config = dict(
    norm='layernorm',
    qk_norm=False,
    attn_scale=0.177,
    tie_embeddings=True,
    parallel_block=True,
    init_std_o=0.00432,
    optimizer='adamw',
    beta1=0.9,
    final_lr_fraction=0.0,
    doc_mask=True,
)
MLP neurons of a small language model. Each row is named by its layer, matrix (up: input weights) and neuron, and shows model dimensions 16-111. Each number is 50 + 12 x the weight over its row's rms, rounded and kept within 0 to 99.
A block is one neuron, or neurons of one layer that tend to fire together. Before each block is what it responds to, as a language model described it from the Wikipedia text at the highest values.

Numbers awaiting a value
L5.up5:34 44 40 42 41 69 53 44 38 37 51 65 45 41 72 64 50 59 32 43 59 57 57 52 57 31 50 35 61 61 43 32 32 61 38 30 60 45 30 60 63 40 47 30 39 33 31 41 40 55 44 28 54 40 33 43 52 76 70 39 43 81 38 62 53 67 53 34 39 45 69 75 68 44 44 49 65 58 66 40 43 56 40 35 38 58 42 44 58 47 42 61 51 36 64 35
L5.up13:52 44 53 37 54 47 27 51 57 41 35 59 70 50 54 37 58 63 63 58 67 48 72 29 29 53 48 49 59 61 46 64 66 57 22 36 43 54 40 47 58 69 42 26 57 37 41 40 32 46 59 56 57 59 51 46 53 48 59 45 47 66 47 56 33 31 60 49 49 52 47 70 41 49 62 57 48 39 60 41 31 39 64 44 66 57 37 39 53 59 35 78 55 54 52 57
L5.up153:54 27 47 53 39 61 62 40 63 37 30 51 68 57 64 53 72 35 47 58 56 52 46 51 43 37 22 35 79 62 47 38 54 50 55 65 74 34 55 34 60 46 50 38 66 53 71 64 56 66 55 24 63 46 30 42 54 72 55 58 39 63 48 65 47 39 47 43 47 58 50 60 53 56 62 60 65 50 46 59 69 62 50 31 53 45 43 46 59 20 39 42 62 56 38 51
L5.up229:74 38 50 50 54 52 40 69 51 56 45 57 40 54 43 43 58 38 35 67 47 58 53 47 62 54 43 50 63 53 56 50 47 67 64 60 41 56 37 47 57 44 38 38 55 52 36 33 43 57 58 52 58 43 28 35 39 44 55 52 24 55 56 56 47 35 49 63 38 59 65 69 30 41 87 38 54 31 63 48 44 40 40 41 64 63 40 36 63 54 39 37 57 59 54 67
L5.up361:36 50 53 48 36 49 45 62 42 51 46 78 38 46 43 61 57 60 20 64 58 46 65 45 57 53 37 38 59 44 46 49 52 48 44 72 52 62 41 58 39 47 57 41 38 48 51 69 56 58 81 42 36 45 32 44 35 50 54 57 38 52 29 45 37 39 46 23 51 53 57 47 30 54 65 38 44 60 52 62 66 57 43 54 48 38 42 60 69 25 33 50 53 33 42 25
L5.up464:58 41 48 53 49 65 62 66 55 29 50 62 25 57 36 39 45 46 40 59 54 58 56 53 50 45 27 31 72 70 53 39 43 58 30 55 69 50 43 72 56 43 33 30 45 62 48 46 55 66 58 42 43 44 53 52 48 53 39 57 56 40 54 22 60 38 52 61 37 44 39 71 34 19 53 50 66 58 74 42 49 34 53 70 52 51 70 48 63 50 50 43 47 48 28 56
L5.up512:88 51 69 40 57 68 36 59 44 52 53 51 38 41 39 38 69 41 35 53 44 64 69 47 37 56 38 25 50 38 65 33 51 58 50 36 62 56 28 47 54 47 57 51 50 45 24 68 54 56 61 52 46 70 45 54 53 39 47 46 36 62 31 41 50 46 39 58 26 43 55 60 53 47 55 58 38 39 56 34 34 44 43 61 53 62 52 50 37 48 65 34 51 43 39 36
L5.up667:57 56 34 51 65 43 43 61 60 51 53 59 54 43 57 25 71 58 17 65 38 59 43 45 53 71 46 46 71 41 37 59 59 57 49 46 40 65 47 63 57 40 43 46 45 36 42 49 44 41 41 26 59 43 39 68 65 52 64 58 40 60 36 38 40 53 43 55 72 46 69 60 37 61 55 47 51 68 60 60 42 68 57 34 51 51 63 43 37 46 55 61 72 44 38 75
L5.up749:54 58 32 51 35 67 56 68 56 68 49 69 44 57 56 46 47 72 30 63 46 55 59 45 50 56 38 36 78 54 57 53 64 54 34 32 67 58 22 38 41 74 44 66 65 60 55 44 59 70 66 23 59 40 54 65 53 65 68 56 59 51 50 70 18 48 53 52 53 31 75 61 79 56 40 45 43 53 77 56 51 32 55 49 28 70 56 54 74 41 42 66 52 46 43 36
L5.up966:43 45 51 37 70 60 29 67 57 51 36 48 75 48 54 44 49 32 28 64 23 51 59 48 52 69 46 45 92 45 46 56 17 49 26 49 48 50 48 53 62 59 87 39 55 44 22 64 56 57 62 15 48 30 36 48 52 62 57 50 47 48 51 57 34 59 71 47 40 52 59 56 46 47 59 46 60 62 57 45 45 54 58 54 42 43 61 40 57 72 50 36 76 41 47 57
L5.up1091:43 43 31 50 43 56 41 60 42 31 42 50 48 65 63 59 53 46 57 62 62 64 41 50 52 57 45 51 49 53 52 67 38 40 37 47 64 45 56 43 56 52 65 56 33 53 23 84 78 68 47 42 55 80 49 38 49 56 49 54 43 70 39 65 24 72 44 44 61 73 77 49 19 67 54 57 49 49 42 46 38 48 33 46 55 43 44 64 27 54 34 46 73 43 36 68
L5.up1173:66 36 47 57 64 51 30 57 49 28 33 46 32 46 56 43 61 42 37 47 45 44 65 53 46 45 46 20 67 45 43 43 47 38 28 38 53 61 48 46 49 36 28 31 44 50 45 65 61 54 53 36 63 34 28 47 57 50 60 36 45 57 37 51 44 43 48 60 20 69 52 55 45 60 58 57 46 42 81 55 67 70 49 16 55 37 36 66 59 41 47 47 59 32 49 52
L5.up1252:61 39 47 25 51 53 28 49 58 42 35 60 42 52 65 54 74 43 45 34 52 64 56 34 68 43 49 41 70 60 56 34 56 50 49 38 52 52 28 50 58 48 37 31 56 55 41 61 55 50 85 38 57 65 27 40 54 53 53 55 49 71 55 48 34 56 70 54 43 68 46 57 36 72 67 65 25 49 58 46 64 35 48 23 63 47 68 41 67 43 59 48 41 46 40 42
L5.up1407:57 54 49 54 53 57 44 46 47 55 34 79 68 50 47 47 64 58 50 46 40 76 60 40 72 71 49 42 65 55 36 59 60 46 42 44 73 33 63 39 43 36 50 28 46 69 53 56 49 50 66 39 45 53 21 42 54 37 56 60 44 63 30 47 54 41 29 42 56 61 42 56 42 63 63 60 31 66 58 37 75 48 54 43 90 43 53 43 43 46 22 69 42 35 55 50
L5.up1456:60 45 48 37 67 48 55 69 48 49 41 57 44 28 51 42 47 51 38 61 33 73 50 43 67 70 43 37 62 74 56 59 27 50 36 41 53 57 46 40 40 28 58 44 56 41 55 46 55 66 51 41 71 43 42 42 58 67 60 63 60 58 42 42 45 62 64 48 42 47 63 58 60 40 51 43 45 47 79 55 69 72 47 52 52 36 30 45 63 58 28 56 56 63 58 64
L5.up1484:65 43 56 53 39 45 50 75 57 42 11 50 38 50 81 48 57 59 36 24 59 53 58 43 57 63 34 36 63 59 56 37 62 56 36 48 60 29 50 68 41 45 51 42 33 55 65 73 65 62 65 41 43 31 11 61 67 43 40 52 41 62 25 47 42 59 45 37 49 40 48 71 58 53 64 54 52 46 51 36 47 45 58 47 62 57 58 62 59 45 51 64 57 61 47 64

Paragraph-ending boundaries
L7.up597:55 38 31 45 55 57 58 33 41 55 20 61 66 33 49 35 56 40 44 45 56 62 65 49 43 51 56 37 70 46 54 39 35 51 71 34 70 39 33 43 34 65 81 47 66 62 45 30 24 62 52 48 24 54 52 54 47 46 56 76 46 52 53 52 33 35 42 75 20 52 52 44 42 33 34 32 58 50 49 54 54 31 37 59 53 46 53 54 68 51 40 51 61 57 48 59
L7.up1013:48 58 39 41 65 61 58 64 39 60 25 56 59 51 74 44 59 30 62 57 54 73 71 50 30 64 40 49 68 62 39 35 39 48 59 43 73 34 50 51 29 53 69 48 64 62 31 29 27 61 54 40 48 55 58 55 41 76 55 67 35 51 54 39 44 40 60 60 24 43 55 53 46 15 43 45 58 61 51 48 57 52 28 53 68 54 37 39 40 51 43 52 60 26 44 39
L7.up1021:52 40 52 36 46 52 50 47 36 63 59 43 46 54 83 55 44 41 53 45 30 83 57 42 43 57 60 50 44 52 38 44 31 48 56 45 53 43 54 68 36 49 50 59 43 36 55 31 25 62 51 32 36 65 56 75 64 48 70 62 48 57 59 46 35 51 61 70 29 28 41 46 59 45 40 42 61 57 66 58 47 33 46 34 58 24 61 38 54 68 47 57 58 42 52 39
L7.up1199:46 59 49 49 48 59 60 66 55 48 35 62 59 44 65 37 56 35 53 58 59 65 70 46 31 56 56 52 50 49 39 49 40 45 53 36 60 55 61 45 41 74 60 62 70 39 32 42 09 74 54 41 44 56 49 59 43 54 63 69 42 41 47 58 56 35 68 56 47 40 50 48 43 30 45 28 58 52 46 42 66 53 17 51 65 39 47 62 49 42 55 37 53 46 54 40

Post-article noun-phrase modifiers
L7.up329:50 20 69 60 43 61 76 54 40 47 61 59 64 61 57 67 53 33 44 59 65 61 74 53 66 43 57 47 65 62 51 52 55 62 43 47 55 67 56 66 49 57 54 24 45 43 55 66 49 49 56 30 40 47 41 41 38 32 69 65 47 55 54 51 45 39 73 35 52 42 57 67 37 42 50 45 74 49 64 58 56 59 45 32 42 43 67 37 58 33 66 38 39 41 43 35
L7.up1182:51 26 68 47 36 64 56 34 58 31 44 50 77 71 64 53 61 60 39 45 46 68 57 29 46 51 55 44 63 67 45 35 45 65 68 27 78 51 59 62 52 44 55 45 51 39 60 42 52 50 40 55 58 46 43 34 56 40 46 59 60 63 56 38 47 33 66 56 62 53 63 75 54 49 51 51 77 54 66 78 57 47 59 45 66 38 67 30 49 33 62 46 47 45 42 62
L7.up1249:64 47 45 28 63 50 55 52 46 41 32 59 53 31 63 52 58 34 29 74 48 62 62 36 54 38 47 38 57 56 52 43 64 32 36 59 57 61 47 17 62 68 64 39 62 55 25 56 59 74 53 56 28 66 20 47 34 69 53 46 45 54 63 34 42 65 66 45 51 54 47 56 43 45 63 55 52 63 55 42 56 69 57 48 61 55 50 33 63 52 37 29 56 54 22 36
L7.up1533:25 40 60 64 55 50 61 65 31 62 40 86 72 54 38 52 56 65 32 66 69 50 54 49 51 41 53 29 78 54 44 72 44 37 57 41 84 50 50 54 58 48 44 60 43 30 54 45 48 59 48 35 56 47 20 20 51 48 42 48 34 55 56 39 63 51 52 82 60 61 67 77 33 64 57 54 66 57 37 68 28 58 48 51 34 41 58 25 42 40 36 36 58 45 51 55

Before an upcoming number
L9.up276:71 32 42 56 34 56 68 76 43 55 32 48 55 58 50 56 37 49 53 57 45 54 52 63 33 33 50 47 60 44 57 52 56 36 47 41 58 48 72 64 40 45 28 48 25 69 33 71 30 54 47 46 49 64 49 35 52 57 43 62 34 63 41 72 44 30 38 56 43 57 45 62 52 46 54 57 66 37 32 48 52 27 45 39 51 35 66 42 61 53 58 47 59 57 52 61

Paragraph-break newlines
L5.up257:54 43 60 63 56 53 54 58 33 56 55 56 40 23 36 50 64 57 51 48 60 72 47 46 37 46 53 40 59 30 55 50 49 25 41 61 58 34 35 56 34 39 48 46 53 36 44 49 52 74 47 43 46 37 46 41 47 36 42 81 49 53 35 54 29 53 63 52 65 48 45 60 52 41 53 33 57 72 75 43 42 62 50 62 55 63 40 54 62 28 38 61 48 44 43 35
L5.up492:60 41 54 21 39 60 28 58 47 70 48 39 63 56 41 57 48 48 40 43 72 34 55 43 34 41 37 51 53 52 39 44 54 56 50 51 61 67 44 69 57 54 26 49 60 44 70 18 35 66 61 50 44 62 49 60 50 42 47 38 37 46 48 43 55 49 31 48 20 45 62 45 28 47 40 49 56 58 55 76 53 50 48 40 32 37 48 45 71 18 40 46 24 42 27 42
L5.up544:44 56 60 26 50 46 80 53 23 55 50 67 61 41 66 30 60 57 54 40 54 60 58 41 53 46 37 59 67 45 31 60 42 39 48 56 52 48 59 60 49 58 48 48 48 47 27 40 60 49 44 55 55 60 37 29 60 51 71 57 29 41 53 30 68 19 48 68 57 34 49 49 28 61 54 52 64 54 61 62 60 61 30 36 44 39 43 40 58 43 51 52 51 47 46 61
L5.up578:53 52 59 52 62 65 63 41 43 85 27 56 53 45 58 50 55 46 52 60 65 62 61 51 53 62 43 46 69 61 48 38 52 50 70 50 67 40 40 40 34 61 75 47 48 64 35 38 38 58 50 42 34 50 46 33 42 45 52 49 37 61 45 40 37 38 64 64 63 47 47 59 51 37 47 44 47 56 53 41 45 66 52 37 64 38 43 36 49 52 60 60 72 39 44 57
L5.up609:44 54 46 48 52 68 59 47 40 66 39 78 77 51 64 46 62 50 44 44 44 82 70 49 42 50 42 44 76 54 36 58 53 50 56 45 52 36 72 69 56 68 31 33 55 57 42 57 41 50 56 40 59 65 56 31 57 51 44 57 43 41 53 43 41 31 30 74 66 31 44 56 55 29 51 32 53 57 67 59 41 43 40 27 78 40 40 64 50 46 43 45 29 68 38 69
L5.up615:57 48 44 38 45 51 46 50 23 42 21 68 56 52 58 57 51 50 63 68 62 65 51 43 57 50 29 57 64 58 54 51 41 59 51 46 61 42 66 46 43 53 51 53 56 66 41 53 74 56 25 38 64 47 44 35 47 63 41 60 39 34 57 63 55 34 34 49 54 40 48 60 37 53 43 47 52 47 51 46 63 27 56 44 49 36 65 48 36 59 62 62 66 70 51 61
L5.up639:43 45 54 42 49 43 58 51 55 55 23 57 64 40 72 50 46 43 40 39 63 69 62 45 69 40 22 47 66 34 44 52 55 61 32 36 58 55 54 45 67 76 58 42 49 47 33 40 55 71 57 45 39 58 47 33 70 48 50 63 44 57 47 39 32 40 48 64 58 51 52 55 34 35 46 56 57 49 50 78 45 35 38 65 64 59 51 60 69 33 31 39 48 62 38 36
L5.up815:57 52 62 30 68 51 59 70 46 36 52 76 69 26 75 55 56 36 50 60 52 54 79 43 42 56 48 47 53 66 41 54 31 54 51 43 39 37 54 79 41 73 49 52 60 41 35 42 36 48 43 43 46 50 53 55 58 62 68 60 45 57 62 47 56 40 36 68 48 39 58 42 35 68 50 39 52 44 41 53 59 45 48 54 53 46 41 57 38 47 40 48 62 48 48 36
L5.up838:67 61 53 40 52 47 63 56 56 46 38 40 50 45 60 49 48 72 57 59 39 74 52 56 42 36 51 26 68 59 53 62 28 37 57 59 41 17 41 75 54 56 44 48 71 46 44 33 41 51 61 33 46 67 57 50 62 46 46 29 35 63 35 67 49 40 58 39 51 53 59 53 41 60 47 56 57 53 74 51 61 37 47 24 53 44 44 50 42 53 53 45 44 38 20 50
L5.up940:51 36 50 43 48 56 58 44 58 56 43 91 57 31 49 42 72 48 54 43 57 50 45 40 37 63 53 48 73 53 43 70 78 55 36 29 75 45 54 49 47 56 65 60 61 40 50 40 35 52 61 20 35 40 39 34 47 62 66 67 49 48 38 78 56 45 56 64 56 33 39 51 44 32 59 47 60 54 52 51 48 61 28 62 57 45 41 54 59 46 54 49 68 56 45 44
L5.up970:64 52 79 39 69 66 37 65 59 46 57 59 52 51 52 30 63 38 53 56 36 67 55 42 64 53 58 57 65 48 53 44 58 49 63 27 69 63 46 65 61 53 35 62 40 42 32 56 46 65 66 31 54 61 48 65 49 75 65 63 35 50 44 38 61 45 60 51 50 08 52 61 61 72 59 54 73 56 70 78 52 54 50 44 29 49 26 78 62 28 43 40 37 54 23 33
L5.up1058:44 48 64 54 46 63 48 62 51 46 59 56 38 51 40 74 61 54 46 68 48 48 54 52 63 39 56 46 53 44 45 50 45 72 27 48 54 39 42 55 34 48 54 46 46 55 54 51 48 61 39 38 45 55 48 23 51 32 54 54 52 62 60 38 47 35 47 63 51 56 56 70 52 55 59 53 70 47 59 58 52 42 49 22 63 22 30 52 60 34 49 57 40 31 38 56
L5.up1102:62 48 51 34 66 62 56 64 45 45 50 57 47 46 73 40 57 46 46 40 47 62 54 45 40 66 51 44 56 61 40 51 36 52 69 38 59 42 52 49 55 61 57 49 60 48 34 55 33 52 52 47 29 68 47 60 50 62 70 69 22 45 52 45 27 33 47 71 39 41 61 49 34 46 48 45 58 63 53 52 56 39 26 56 57 44 47 28 50 20 46 69 70 47 38 45
L5.up1308:68 46 57 33 60 46 46 53 42 71 47 61 52 66 50 55 58 36 52 48 47 39 45 49 44 26 65 61 50 50 52 40 46 28 56 49 51 46 56 63 62 41 59 50 43 49 44 41 43 69 73 55 43 36 64 43 52 72 45 60 20 36 53 47 49 35 60 76 61 28 42 52 53 50 48 44 46 44 71 72 46 55 17 47 52 51 53 31 51 68 61 44 49 63 34 61
L5.up1329:62 41 48 34 69 83 57 51 58 54 61 74 62 45 69 37 56 37 39 48 54 56 42 45 38 61 44 42 65 59 19 60 47 57 50 21 57 47 47 50 31 52 49 48 58 58 32 51 38 52 58 43 30 43 43 62 60 59 78 64 30 54 47 58 42 52 59 66 53 53 53 48 45 44 46 44 63 64 47 63 50 46 27 44 56 48 31 49 42 34 54 64 68 56 43 39
L5.up1521:51 34 50 45 46 52 51 74 55 47 40 73 51 36 41 29 58 44 39 48 59 50 47 43 54 34 63 48 81 51 45 39 46 40 52 48 51 42 52 49 62 60 46 35 47 44 46 46 48 64 78 47 48 48 37 27 45 66 62 55 46 52 46 58 61 29 48 60 51 55 73 56 30 39 59 54 56 53 61 61 40 66 41 43 64 60 43 58 58 31 39 43 50 25 56 62

Thousands commas, table headers
L9.up211:40 38 54 62 46 78 50 52 36 45 45 70 41 61 35 49 53 33 33 36 57 52 51 59 48 74 41 34 63 51 45 54 32 54 52 34 69 56 43 54 39 55 43 38 59 30 46 48 36 52 35 39 60 42 41 52 63 62 63 32 24 66 40 44 50 62 66 59 49 27 68 45 44 46 61 57 68 44 34 47 32 30 55 59 33 61 44 46 66 45 59 56 50 45 38 45

Paragraph and row boundaries
L9.up1475:55 37 58 70 54 50 55 71 58 40 37 64 65 58 48 42 53 46 43 42 56 57 37 60 58 45 39 42 50 50 41 54 55 42 35 43 54 32 49 64 27 56 62 61 62 48 38 58 22 68 61 21 52 38 55 60 46 48 87 49 53 50 71 51 43 50 33 62 37 49 47 32 76 25 65 34 63 59 38 46 50 28 26 40 63 42 15 58 62 55 49 42 39 38 45 57